config.yaml
n_layer: 9
d_model: 384
n_head: 3
n_kv_head: 1
head_dim: 128
d_mlp: 1536
vocab_size: 4096
activation: "gelu"
norm: "layernorm"
norm_place: "pre"
norm_eps: 1e-05
positions: "rope"
rope_base: 10000.0
rope_fraction: 1.0
qk_norm: false
attn_scale: 0.0884
bias: "none"
tie_embeddings: true
parallel_block: false
init: "orth"
init_std_qkv: 0.0208
init_std_o: 0.00491
init_std_up: 0.0208
init_std_down: 0.00246
init_out_by_depth: true
optimizer: "muon_variant"
lr: 0.00148
beta1: 0.95
weight_decay: 0.13
lr_head: 0.00458
grad_clip: 1.0
warmup_steps: 200
schedule: "wsd"
decay_fraction: 0.786
decay_shape: "pow"
final_lr_fraction: 0.05
batch_tokens: 65536
seq_len: 1024
doc_mask: true
train_tokens: 675800000
steps: 10312
dataset: "wikipedia_en"
MLP neurons of a small language model. Each row is named by its layer, matrix (up: input weights) and neuron, and shows model dimensions 16-111. Each number is 128 + 24 x the weight over its row's rms, rounded and kept within 0 to 255.
After each neuron's rows, "fires on" lists the tokens most often at its 100 highest values on Wikipedia text that the model never trained on.

L5.up484 [ 99 137  85 118 114 111 129 124 152 140 119 100 109 148 123 112 170 157 141 100 129 115 167 130 143 141 153 165 138 110 134 157 134 133  96 148  99 119 161 139 130 119 146 174 113 156 109 128 122 148 153  64 152 155 127  87 143 114 125  94 117 165 123 156 133 141 119 148 111 125 118 106 114 131 108 125 145 125 117 127 120 122 133 146 171 169 118 112 150 138 108 127 146 166 152 160]
fires on: " ", " m"

L3.up516 [118 184 135  88 122 121 109 141  90 125 116 122 108 105 116 112 133 111 100 141 118 113 104 122  94 142 118 103 121 119 119 121  88 113 141  98 103 142 139 150 147 110  97 125 143 132 138 149 138 105  86  93 124 164 157 137 110 107 116 121 131 110 106 123 139 106  51 108 114 140 133 127 137 125 138 132 141 144 103 120 124 159 127 122 147 163 102 135  83 123 165 142 139  93 141 144]
fires on: " and", "'s", ",", " more", "-", " to"

L5.up1185 [133 112 116 145  98 116 168 155 125 109 118 138 138 148 147 112 134 123 134 141 139 119 134 187 163 147 141  99  91  55 116 106 141 124 118 159 116 145 118 122 148 118 143 100 186  95  89 140 130 155 157 111  70 135 123 150 138 104 104 134 140 127 126 109 173 104 122 174 140 165 134 113  59 151 104 143 129 154  84 125 124 109 155 159  93 103 101 115 159 117 155 158 117 115 121 103]
fires on: " ", " ass", " (", " un", " '", "-"

L3.up619 [ 99 135 106 160 180 127  68 161 132 140 110 161 142 134 146 140 140 132 112 108 126 160 126  82 135 122  81 129 133 139  82 111 126 127 160 143 165 114 161 136  99 121 165 111  96 148 152 138 153 150  91 100  76 130 150 149 115 122 122 122  88 174 161 125 124 110 102 144 114 123 144 131  93 123 103 116 139 114 142 155 110 136 132 134 141 151 146  93 130 124  95 112 134 131 121 128]
fires on: " |\n", ".", " ", " |", "%", "0"

L3.up1331 [ 80 109 118 153 151 167  94 175 182 123 104  90 133 105  99 147 158 134 155 137 140 116 141  82 171 157 148 112 100 101  94  82 105 141 153 181 140 164 167 139 143  80 147  97  91 133 161 112 115 113 143 118 143 183 154 121 159 126 158 119 135 127 151 140 135 123 147 154 176 104 125 101 152 164  99 132  71 137 129 128 127 128  95 153 125 132 131 137 144 123  94  88 105  99 132 125]
fires on: ":", "h"

L3.up118 [175 160  83 140 123 119 100 163 169 133 111 140 110  88  67 136 133 151 137 113 123 140 109 135 137 151 123 116  98 176 130 137  74 137 129 128  91 145 118  94 143 148  88 121  54 135  99 131 149 153 142 121 106 146 126 170 159 104 132 135 168 166 125 109 121  88 140 138 122 134 150 150 111 135 146 142 128 117  77 159 144 139 118 126 130 126 122 142 104  52 124 114 140  92 113 145]
fires on: " on", " from", "il", " qu", " sugg", "om"

L3.up468 [140  55 171  97 110  88  96 140 130 100 142 111 144 129 114 151 104 119  93 120 112 106 139 157  86 157 151 107 123 140 110 143 144 144 143 108  96 123  81 147 155 122 142 124 129 120 104 128 150 114 118 117 115 119 156 129 128 143 127 111 139 148 124 188  94 129 100 150 110 159 137 124 141 110  98 142 163 142 129 129  73  86 153 108 137 144 132 110 166 122 105 148 121 139 131  91]
fires on: " in", " go", " was", " of", "ly"

L3.up354 [126 126 103 149  99 112 123 102 113 132 131 161 115  87  79 128 154 115 149 156 168 104 137 136 146 104 151 129 111 123 121 145 157 151 149 160  89 137 146  74 151 100 107  81 165 147 117 140 141 111 117 117 104 116  92  94 132 110 141 148 140 147 119 123 133 153  96 190 101  95 123 150 108 148 138 169 112 152 104  97 108 151 150 125 109 125 100 135 147 154 130 147 121 135 121 136]
fires on: " to", " in", " (", " at", "ore", " "

L5.up807 [128 124 108 104 132  91 172 162 153 120 151 127 108 133 118  96  96 132 122 131  75 110 122 110 155 134  94 130 155 189 106 117 117 115 165  54 111 151 119 137 148  95 116 128  87 109 158  99 180  84  62 139 136 129 110 136 134 108 131 115 181 139 150 111 146 123 128 138 103 109 124  99 123 113 177 153 124 148 128 162 131 139 117 135 142 141 131 126  79 231 113 137 152 148 124 136]
fires on: " ", "an", "iy", "h", "O"

L3.up1509 [124 107 133 124 120 130 111  98 127  94 165 114 159 113 156 126 108  91 123  83 159 146 131 109 127 114  98 129 113 112 156 108 142 146 122 146 184 144 160 123 130  81 146 110 104 127 143 128 147 156 124 105 135 145 103 149 150 111 145 112 124 128 105 131 122  92 140 107 130 128 149 122 156 180 128  73 115  99 134 150 121 132  91 122 115 126 141 119  73  99 128 165  88 137 139 127]
fires on: ".", " life", " \"", "m", " and", "iving"

L3.up640 [135 129 146 124 130 180 163 111  78  93 136 100 148 151 118 150 143 179 136 141  88 127 124 118 151 118 170  88 129 150  94 117 133 112 129  86 121 144 114 145 119 132 130 111 116 161 126 137 168 102 107 119 110 136 114  94 160 142 125 137 109 141 129  81 145 166 142  97 112 163 146 132 117 111 150 119 144 145 116 159 127 118 112 173 105 126 120 116 157  86 118 128 124 155 110 111]
fires on: " who", " of", ",", "-", " to", " in"

L3.up908 [142 130 155 155 142  91 151 124 143 142  95  79 124 161 129 127 112 140 121 152 122 133 124  95  98 145 121  85 122  93 121 106 144 171 164 107  94 148 114 113 114 115 131 136 124 172 143 149 138 119 134 129  94  96 157 126 136 133 127 165 139 126  83 119 100 128 112 135 112 168 152 154 157 159 123 103 110 160 152 151  66 157 113 130 152 119 153 152 118 106  83 112 138 101 107 165]
fires on: "b", "m", "z", "h", "l", "p"

L3.up1067 [123 132 118 148 155 137  81 145 166 135 115 135 148  90 129  84 124  91 121 190 122 159 133 154 137 143 129 115 108 142 123  77 134 163 108 123 171 112 158 145 160 154 109 106 134 122 133 105 131 168  68 167 109 192 112 103 139 192 138 149 125 134 152 101 121 111  96 115 102  87 154 115 127  93 142 131 107 146 118 157 120  84 158 140 152 137 129 130 100 141 155 144 133 118 159 140]
fires on: " and", ",", " of", "ed", " with", " or"

L5.up828 [138 119 175 147 173  90  99 142 123 113 139 178 121 152 121 123 120 148 135 145 177 105 109 129 125  74 150 134 127 132 148 149 174 125 177 142 126 143 128 117 136 136 129  66 123 117 111 114 181 154 160 125  99 125 136  85 124 156 148 104 100 105 128 119 124  92 158 114 157 128 141 146 117 130 158 139 116 130 135 165 115 178 150 142 140 110 149 157 184 138 169 190 125 129 114 152]
fires on: " War", " w", " war", " rest", "ir", " attack"

L3.up129 [119  84 137 136 158 118 113  98 102 101 136 147 134 118 141  91 141 150 131 131 139 128 148 130 130 117 139 155 103  95 166 117 157 165 106  91 147 142 132 115 146 133 141  99 111  99 114 139 163 131 122 105 160  91 165 113 136 136  95  95 131 161 162 133 126 138  70 135  81 112 137  90 154 159 182 155 111 143 127  89 141 100 121 112 169 124 145  86 152 105 145 128 117  95 147 106]
fires on: " se", "ing", "===\n\n", "te", "ij", "\n"

L5.up1293 [137 123 143 127 105 105 132 147 154 131 132 121 112 113 166 152  99 165 138 133 122 118 147 147 133 129  84 128  96 157 114 127 140 146 157 162 100 153 150  93 127 149 164 131 116 118 144 116 109 201 123 130 133 101 122 131  98 130 107 105  89 109 107 161 138 166 157 106 127 111 116 145 113 123 149 120 143  97 126 138 145 160 102 130 157 114 149 127 114 116 101 143 159 110 105 134]
fires on: " M", " A", " cut", "ro"

L5.up331 [132 133 126 126 153 167 104  90  92 124 120 144 138 143 124 135 114 142 123  85 144 129 173 126 124 117 103 139  92 134 110 152 117 118 139 152 132 126 171 119 151  89 110 153  83 121 145 137 128 143 110 157 133 146 141 160 143 102 132  94  74 146 143 123  99 110 136 147 187 131 135  95 148 138 153 114 143 194 158 158 145 112 134  82 124 142 115 139 108 143 128 123 130 164 101 142]
fires on: ",", " which", " in", " March"

L5.up620 [ 69 143 141 143 135 133 107  95 149 147 128 178  60 160 124 136 151  78 139 154  90 101 151 131 132 147 145  85  97 145 166 129 138 143 132 114 128 147 110 153 138 118 142  94 109 159 131 145 120 138 106  92 158 129 144 185 139 120 175 126 126 136 152  99 128 183 159 148 113 150 152 148 112 157 155 136  94 144 165 125 149 142  63 137 129 135 122  94 155 121 135 135 137 143 170 126]
fires on: " S", " s"

L5.up132 [169 155 138 154 122 145 137 132 137 162 120 134 116  81 109 113 116 142 125 113 132 162  84 138 113 151 110 136 100 138 125 117 100 120 125 135 113 161 116 113 139 135 158 171  94 111 158 137  97 133 126 115  70 146 102 109 110 125  99 122 112 166 161 160 135 155 164 135 159 139 154 140 135 137 130 110 171 108 145 119  80 154 120 160  86 140 122 152 126 148 143 109 103 146 125 109]
fires on: " E", " ra", "au", "ol", " re"

L5.up861 [137 136 132 134  94 161  98 128 118 146 165 154 114  94  51 142  99 128 141 138 110 103 134 157  93 124 170 121 109 106 160 151 118 119 131 115  99 109 115  97 109 103 120 133  96 147 109 132 122  92 127 119 120 139 136 143 126 128 176 138 148 170 176 120 151 132 112 149 131 133  92 101 143 141 160 128  80 109 146 133 152 131 121 147 138 118 129  78 116 153 168 150 143 124 132 143]
fires on: " of", " in", " to", " as", " |", " the"

L3.up163 [134 103  99 138 108 141 127 109 165  95 148 154 115 103 112 143 155 134 139 126 103 136 111  83 141  91  97 130 117 109 125 122 126 184 128 154 105 118 153 167 148 109 118 126 147 151 153 129 128 120 109 139 153 169 122 111 107 159 144 179 139 124 133 134 156 124 141 134  76 124 118 123 117 140 132 172 173 133 111 126 132 133 122  94 128 156 144  63 150 145 124 155 133 149 144 129]
fires on: ",", "\n", "vent", " on", "el"

L5.up126 [201 121 144 168 115 152 124 129 145  84 107 101 128 106  78 113 116  79 148 139 129 111 105 118  90 137 155 113 154 127 136 124 115 115 120 117 143 109 100 113 102  58 126 172  89 133 107 140 152  94 138 104 135 134 117  71 121  88 181 147 148 153 168 138 100 163 169 117  95 144 157 132 112 155 137 124 111 120  93 106 166 137 105 141 107 141 104 110  93 124 112 130 130 102 127 108]
fires on: " an", " =\n\n", " a"

L5.up37 [146 120 126 154 158 136 127 133 127 155 134 160 144 130 157 146 129 114 106 113 157 160 105 140 167 116 123 121 171  92 105 129 116 138 131 101 152 109 126 190 168 118 129 132 150 125 101 137 140 100 135 129 145  99 103 144 129 120 161 136 144 160 101 135 144 106 147 166 146 140  73 103 115 165 112 126 121 127 157 131 138 128 149  74 157 164 133  80 134 124 139 131 154 110 101 156]
fires on: "\n", ",", " is", " be", ":"

L3.up207 [115 129 106 137 168 146 117  85 106 133 118 184 122  99 106 148 119 145 145 132 161  98  88 144 138 124 171  89 114 125  98 102 147 138 118 127 142 110 151 137 143 124 151  69 145 119 105 142 172 113 130 147  75 161 141 132 152 147 150 126  96 127 120 119 143 120 111 134 114 180 116 180 125 136 108 112 130 129 109 109  84 143 112 125 183  97 122  90 129 128 133 124  99 125 135 105]
fires on: " |", " and", " ", " High", " %"

L3.up1318 [134 160 132 115  87 149 153  86 107 119 129 100 112 109  93 138 128 149  99 129 109 101 119 129 147 129 164 114 146 153 127 112 137 143 134 151 130 122  59 141 140 123 104 135 151 156 132  96  90 113 166  97 146 136 108 143 145 104  99 125 127 133 130 125 117 135 135 136 152 146 135 145 151 112 160 103  96 108 122 127 142 121 135 143 127 100  96 134 103 125 130 137 132 153 122 153]
fires on: ",", " in", " on"

L3.up1443 [127 105 125 100 134 113  89 151  85 137 138 146 111 108 153 131 134 160 101 131 121 162 148  99  72 115 136 104 126 135 143 110 146 136 102  97 124 131 143 170 156 173 142 104 148 160 113 135 111 147 135 129 109 104  88 132  94 135 124  93 126 122 171 143 138 140  92 103 136 171 125 136 128  81 146 108 127 125 130 119 130 163 131 123  80 186 100 130 109 110 151 136 120 136 164 137]
fires on: ",", " |", " and", " %", " Sc", "right"

L5.up44 [131 116  92 111 125 203 164 122 106 139 127  89 109 101 161 108 114  92 122 103 159 125 102 132 123 130 101 132 110 129 137 131 129 116 137 128  76  92 121 133 136 114 153  99 177 130 118 160 104 120 142 109 106 141 145  96 121 116  92 144 146 113 121 156 120 170 164 162 174 157 151 121  99 156 101 119 120  97  87  83 119 145 133 134 124 132 132  84 116 133 126 126 123 171 115 133]
fires on: " \"", "/", " inter", " of"

L5.up656 [151 134 135 124 173 121 100 160 113 137 118 115 142 114 129 118 129 174  85 139 105  75 105 126 121 141 111 153 126 128 101 130 149 101 142 137  92 178 139 123 139  91 120 121 158 102 113 144 121 174 120 125 138 131 132 122 104 124 144 130 135 145 118 156 141 102 174  83 119 122 177 117 113 139  91 125 157 123 107 163 167 147 127 107 169 113 108 107 119 122 156 134 150 151 104  98]
fires on: "E", " E", " influ", " elect", " Ear"

L3.up181 [144 132  71 141 145 123  91 105 140 156 142 117 131 133 152 133 138 144 144 108  96 148 130 114 127 135 115 120 147  65 139 102 105 125 109 109 151 100 148 107 133 113 119 123 152 118  96  78 151  82  96 113 121 122 113 157 151 141 158  90 122 111  74 128 143 140 143 174  92 148  95 137 134 123 119 128 120 156 141 178 109  98 138 152 146 151 129 126 181 134 127 169 105 127 103 144]
fires on: " |", ",", "\n\n", "\n", "ic", " ("

L5.up105 [135 118  82 126 113 139 146  81 151 153 133 112 146  84  89 125  92 152 123 116 104 117 164 154 122 139 142 125 110 126 127 113 111 127 123 121 129 114 167 138 143 148 100 128 161 154  91 130 172  87 109 122 141 148 116 158 162 147 113 135 145 111 140 143 133 155 122 119 124 108 148 138  99 150 109 161 158 146 101 119  90 146 118 128 148 122 104 155 141 164 136 125 159 151 111 127]
fires on: " in", " on", " (", " from"

L3.up1150 [ 71 109 122  92 113 154 125 130 126 113 143 106 150 120  99 104 141 131 132 129 169 104 141 149 107 134 116 114 122  90 124 125 116 186  88 124 171  92 145 140 123 106 120 130 144 138 143 115 149 174 120 164 110 140 116  87 134 134 107 175 163 155 100 160 150  99 147 101 170 108 146 142 134 129 181 135 152 144 144 111 102 132 125 113 148 149 135 106 117 113 141 133 127 119 161 129]
fires on: " and", "ile", ";", "ed"

L3.up1159 [124  94 106 113 132 122  91  92 117 150 170 118 104 148 121 162 135 122 113 148 106 113 113 131 111 129 129  98 130 102 136 161 131 130 132  86 130 113 135 148 130 146 115  91 127 150  96 120 119 130 111 133 122 163 135 158 120 137 123  99 149 114 127 106 134 154 127 142 143 133 139 137 131  92 136 158 109 145 106 120 128 129 127 124 117 108 126  59 188 132 156 120 154 134 151 133]
fires on: "ly", "ically", "ally", "-d", " =", " of"

L5.up459 [161 143 165 154 133 127 111 110  92 152  99 147 115 148 119 138  94 129 146 142 102 123 213 135 112 133 131 141 135 102 102 115 110  82 152 127 131 109 154  99  94 115 146 137 129 100 119 156  96  96 109 129 147 123 131 129 118 120 132 154 170 114 178 123 117 160  69 121 103 131 168  66 124 123 141 142 128 129  84 154 138 118 106 129 116 141 169 136 122 144 117 122 104 126 139 133]
fires on: " ex", " as", " more", " very", " r", " most"

L5.up713 [132 139 104 101 144 132 158 123 105 132 116 126 110 148 152 125 151 112 133 100 129 132  99 152 105 152 133 130  93 133 152 107 113 107 138 125 134 149 206 120 118 100 161 118 132  93 145 116 104 166 119  98 127 144 142 141  95 137 137 135 171 140 123 132 138 141 112 134 126 136 147 135 133 115 147 144 132  89 132 161 125 124 108 125 167 129 127 119  88  85  85 124 119 105 145 156]
fires on: " m", " M", " ", " most", "m"

L5.up843 [111 112 111 169  85 136 139 144  95  71 105 129 191 139 136 170  96 115 122 111 150 135 151 130 127 121 140 126  87 135  60 156 113 138 146 140  84 136 131 135 118 183 145 142 131 124 161 178  90 147 145 114 115  95 166 121  98 143 156 122 115 165 124 125 105 127 132 130 154 140 121 106 146 107 111 124 164 163 144 142 161 162 101 146 132 105  88  69 137 167 126 121 156 158 133  90]
fires on: ",", " to", " in", " after", " After"

L5.up216 [141 146 137 112 119 121 138 115 103 119 133 165 135 152 106 114  67  99 148 117 153 154 139 110 139 106 156 101 105 106 135 151  75 146 165 148 125 157 137 157 131 155 138 138 125  84 146 126 141 140  90 118 134 124 141 160 124 130 116 143 124 136  72 107 170 150 144 145 115  89 121 164 119 118 162 136 160 124 104 139 117 144 112 162 124 114 155 107  85 100 104 103 117 118 157 118]
fires on: "===", " Gu", " rec", " gu", " co"

L5.up645 [128 114 147 148 100 115 107  99 132 113 108 162 130 147 112 118  97  93 105  90  87 103 142 150 149 112 184 226 130  93 145 122 142 124 129 113 101 105 109 157 148 117 128 154 134 103  93 164 137 136 128  89  94 131 125 127 109 158  90 104 131 129 168 119 114  89 143 192 106 177  92 115 115 111  88 127 136 102 166 147 110 118 184 120 128 150 119 107 140 146 133 139 171 117 128 111]
fires on: " is", " are", ",", " was", "urs"

L5.up176 [169 154 126 110  91 148 136 131 136 129 129 147 107 118 145 101  80 133 101 125 131 128 102 193 116 136 111  96 122 138 138 148 155 123 137 103 119 134 115 132 142 122  92 118 147 149  61 175 133  79 134  93 141 156 119 157  61 123 136  93 154 143 162 137 145 116 114 121 116 147 104 124 136 147 142  93 169 134 169  94 128 133 150 116 118  89 108 113  92 125  97 154 183 100 146 171]
fires on: " and", " of", " is", " to", " in", ","

L5.up1272 [138 126 143 131 125 140  73 111 143 136 100 138  93 142 137  75 119 151 141 152 162  86 128 112 123 127 143 119  85  94 130 143 194 134 160 158 118  87 128 120 135 119 155 106 138 140 130 134 177 156 122 135 132 126 132 110 112 138 100 107 104 138 127 109 186 178 144 183  98 139  89 104 120 133 109 135 130 122 114 121 135 100 134 138 110 164  73 127 177 129 123 165 116 163 132 106]
fires on: " ", " s", "%", " j"

L5.up314 [141 144 116 126 120 136 131 162 143 142 147 153 145 141 130 126  96 158 129 135  80 150  90 111 121 134 117 141 147 130 121 155 135 130 146 120 143 139 121 127 131 119 132 132 106 132 135 112 119 166 152 165 101 136 129  98  88 108 138  75  82 136 127 139 135 172 179 143 100  88 139 142  95 132 112 159 102 154 106 106 136 159 139 113  88 116 110 102 109 108 155  69 124 139 149  53]
fires on: "E", " E", " Elect"

L5.up903 [177 120 163 100 145  97 140 136  80  88 116 115 125 139 143 170 106 145  89 157 129 153 133 143 160 151 151 122 111 116 132 176  97 156 157 107 133 139 138  96 121 117 110 160 101 113 117 136 116 141 159 100 181 123 152 118 134 169 114 164 135 127 123 117 138 114 137 145  96 123 153 113 127 137 149 117 149 142 170  97 160 172 123 120 112 124 123 152 138 168 155 119 150  87 115 139]
fires on: " G", " b"

L3.up1438 [117 113 117 121 158 113 105 129 128 141 118 157 111 108  95 133 187 154 112 114 131 106 114 130 157 145 148 102 144  92  87  76 134 146 133 165 124 135 118  82 158 133 107 108 112 126 103  99 163 146  93 135  89 154 105  91 167 123 103 101 119 159 164 128 132  88 126 131 161 151 102 128 159  66 115 129 146 152 125 123 157 135 127 142 182 163 148 126 135 152 132 122 132 135 143 126]
fires on: " |", " ", "|", ",", "201"

L5.up426 [162 124 102  90 117  88 154 137 164 108 167 128 152 137 112 142 110 126 137 106 102 136 147  84 138 125 165 119 124 132 131 192 131  96 136 126  88 149 125 136 121 140  99 124 154  93 151 147 132 118 130 118 159 109 115 135 121 115 154 141 149 125 128 140  92 116  92 101 159 146 136 156  88 122  97 146 124 139 128 138 150 119 133 108 120 145 121 119 125 130  99  90 185 126 124 128]
fires on: " the", " to", ",", " only"

L3.up1478 [ 85 104 133  90 108 126 128 103 149 117 121 124  97 120 112 109 116  86 133 128 118 124 124 109  84 148 130 144 120 144 107 125 108 160 111 217  88 177 130 126 116 141 145  90 105 141 124 148 168 137 113 107 107 132 112  72 126 135 184 111 127 149 126 127 158  94 153 118 120 121 114 122 132 121  93 163 122 144 140 125 159 162 108 122 130 163 123 144 160 161 143 106 118 118 142 119]
fires on: ":", "g", " |", "G", "-g", "18"

L5.up481 [156 133  97 132 124 117 104 166 132 108 152 109  89 121  82  95 112 131 138 126 141 103 154 180 155 142 136 113 120 137 173 113 105 141 146 109 179 112 154 108 157 124  86 103 171  90 167  98 123 108 151 112 118  92 130  97 133  87 117 104 177 113 121 109  89 160 143 109 110 105 125 131 101 100 127 145 171 125 152  77 116 141 159 148 137 175 112 136 130 139 144  90 116 129 143 125]
fires on: "e", " Se", " Be", " Ne", " Pe", " pe"

L5.up98 [117 119 108 120 110 162 132 110 147 171 159 125 140 132 106 103 111 123 108 124 129 103 142 119 145 117 144  87 116 100 105  84 133 146 127 123  93 118 155 155 147 130 166 166 138 113  95 158 170 131 204 126 165  83 149 100 129 131 184 138 108 155 130 126 118 155 109 123  99  75 149 130 128 122 181 146 139 108 144 135 121  79 144 127 118 153 126 112 135 137 116 107 124 133  86 120]
fires on: "\n", ")\n"

L5.up1004 [154 112 102 137 128 130 129 145 119 167 137 128 147 119 128  91  70 124 139 105  97 134 135 170 135 147 177 130 105  94 156  63 122 127 144 116 132 114 194 145 177 118 124 146 146  86 130  92 139 127 111 129  86  92 144 108 130 126 124 157 131 125 142 170 142 107 144 116 134  97 132 103 119  77 137 138 157 121 104 120  50 107 122 114 173 120 125 164 146 149 158 120 140 144 125 122]
fires on: " de", "e", " Le", " le", " re", "200"

L5.up329 [126 132 148 137 131 141 138 122 121 158 109 107  90 114 121 112  95 125 155 154 172 131  96 108  99 118 142 154 128 136 127  70 119 128 145 145 164 104 172 125 129 128 116 119 134 153 147 121 145 160 134 135  93 165 161 117  98 117 143  97 139 148 142 103  80 133 124 162 142 105 124 117 140 159 146 129  83  86  96 114 125  99  88 146 143 130  77 136 155 102 131  77 148 112 118  96]
fires on: " a", " of", " as", ":", " was"

L5.up646 [126 129 191 137 130 146 116 114  92 104  97 113 127 120 123 120 146 129 116 149 131 122 129 137 107  99 155 103 115 149 171 128 132 181 119 107 103 157  97 103 139 139 152 166  79 139  85 112 122 143 128  93 120 133 130 111  96 120 180 159 147  96 146  83  79 158 114 139 148  73 182 126 132 166 136 141 135 143 140 118 115 175 113 126 169 158 103 147 141 147 143 120 126 120 135 126]
fires on: " g", " an", " G"

L3.up1165 [149 174 156 126 154 128  74 164 110 161 109  88 134 101 121 130 144 119 102  94 121 104 147 101 108 121 126 103 112 152  87 137  71 118  86 118 113 166 181 161 184 119 130 130 111 135 126 176 128 109 124 157 140 140 135 103 110 126 107 137 176 136 114 125 150 141 201 125 109  89 130 109 111 145  95 135 105  94 115 153  85 128 106 109 115 117 122 128 119 119  94 101 156 101 113 131]
fires on: " result", "v", "h", "d", "r", "part"

L5.up866 [107 137 129 141 124 125 106 110 149 156 131 141 122 153 129 152 162 124 118 116 101 109 143 150 104 160 140  99 147 134 128 125 112 122 156 114 123 112 107  83 170  98 114 110 109  92 172 115  90 195 125 102 127 102 137 143 124 107 113 105 159 119 110 128 124 154 147 160 139 116 125 124 171 120 184 126 152 122 148 129 153 133 100 140 124 131 139 144 105  85 157 116 158 135 153 190]
fires on: " M", " m"

L3.up1239 [101 122 154 136  93  76 125 116  76  88  71 127 121 184 156 150 162 144 118  97 100 102 125  93 105  99 130 120 138  73 118 133 117 123 197 156 129 141 144 117 106 100 126 127 142 138 142 103 126 159 123  81 122 135 112 104 151 112 161 142 169 149 143 131 145 152 136 119 107 129 137 106 129 124 165 119 120 139 123 167 103 129 145 144 130 167 145 113 121 112 161 133  94 124 145 174]
fires on: " |", "b", "m", " ", "em"

L3.up632 [105 136 182 126 158 139 153  88 182 141 123 142 107 146 125 110 192 184 126 144 136 128 144 147  91 147 110 118 144 171  84 124  86 119 171 154 135 150 140 137 163 130 130  89  86 135 141 102 132 148 117 136 123 117 163 130 132 115 118  86 129 127 121 122 146 133 122 123 160 150 190  86 105 154 121 124 102 150 119 155  93  80 101 140 128 140 177 156 104 145 125 122 139 131 121 166]
fires on: ":", "un", " as", "b", ".", " along"

L5.up1350 [138 154 111 126 131 143 153 162 101 114 148 149 137 123  97 112 130 110  87 124 124 131 109 145 114 166 134 128 145 136 129 135 122 111 101 108 139 137 142  64 145 139 131  94 103 156 126 136 161 106 145 124 142  83 117 115  90 108 147 161 119 118 114 127 133 125 144 158 107  96 124  98 132 105  70 115 128 126 109 148 105 129 119 190 130 129 144 176 160 122 136 111 128 125 121 119]
fires on: " elect", " at", "th", " At", " Elect", " mat"

L3.up702 [114 135 108 156 133 129 148 150 159 110 169 122 161 159 142 141 118 152 105 123 156 146 135 127 108 134  95 110 151 120 134 136 148 151 130 116 192 122  68 131 118 112 105 126 108 169 106 112 121  80 152 155  94 142  96 156 112 105 109  97 103 131 123 106 162 146 119 106 128 125  82 126 125 144 169 124 109  96 151 128 134  83 144 189 144 165 148 102 111 134 124 130 123 108 142 114]
fires on: "i", "ō", "un", "ian", "uk", "ang"

L3.up386 [132 114 133 134 129 121 106 133 154 148 126 136 122 128 124 105  95 143 146 111 144  98 119 134 159 126 124 140 118 114 166  82 126 116  96 130 129 171 110 141 167 166 109 141 125 137 108 179 109 140 153  89 124 127 130  94 121 118 122 134 104 144 105 141 147 109 130 179 138 158 133 101 119 119 146 168 122 112 108 111 108 135  89 144 188 144 100 163 132 134 123 132 142 118 105 126]
fires on: " ", "m", " go"

L5.up208 [127 155 140 159 149  98 131  76 114 142 148 107 166 110 121 120  86 128 156 159 127 127  87 145 134 118 136 104 123  94 141 117 144 153 145 102 162 114 133 117 109 111 138 156 117 149 131 119 138  96 103 117 108 142 105 112 165 137 172 140 167 135 104  65 138 115 119 133 118  37 143 164 126 173 134 130 130 115 156 136 125 115  94 128 139 145 135 152 125 120 134 112 113 134 126 122]
fires on: " an"

L5.up476 [104  91  79 176 135 128 116 130 146 131  86 112 100 148 172 143 146 124  82 136 159 158 152 107 102 120 122 147 118 127 157 117 128 132 112 141 125 132 119 112 134 136 173 117 131 140 115 107  96 140 123 156 127 135 115  84 118 100 131 106 109 153 163 111 171 128 123 167 162 123 146  84 138 111 150 127 153  95 107 146 156 118 101 126 131 136 139 117 139 123 133 126 202 137 147 172]
fires on: " Em", " M", " in", " m", " ex"

L5.up790 [140  93  78 147 151 150 137 152 132 131 179 121 137 134 120 138  75 132 137 131 105 104 145 168 125 111 148 156 141 179 119 155 131 118 169 125 148 141 115 167  96 107 116 111 136 143 107 100 139 130 142 111 114 136 152 156 150 101 110 106 195 130 104 133 112 121 147 114 113 135 120 120 139  94 141 131  70 132 153 107  85 124 151 164 148 107 129 128 127 125 128 174 127 129 118 125]
fires on: " ", "iy", " St", " is", " J"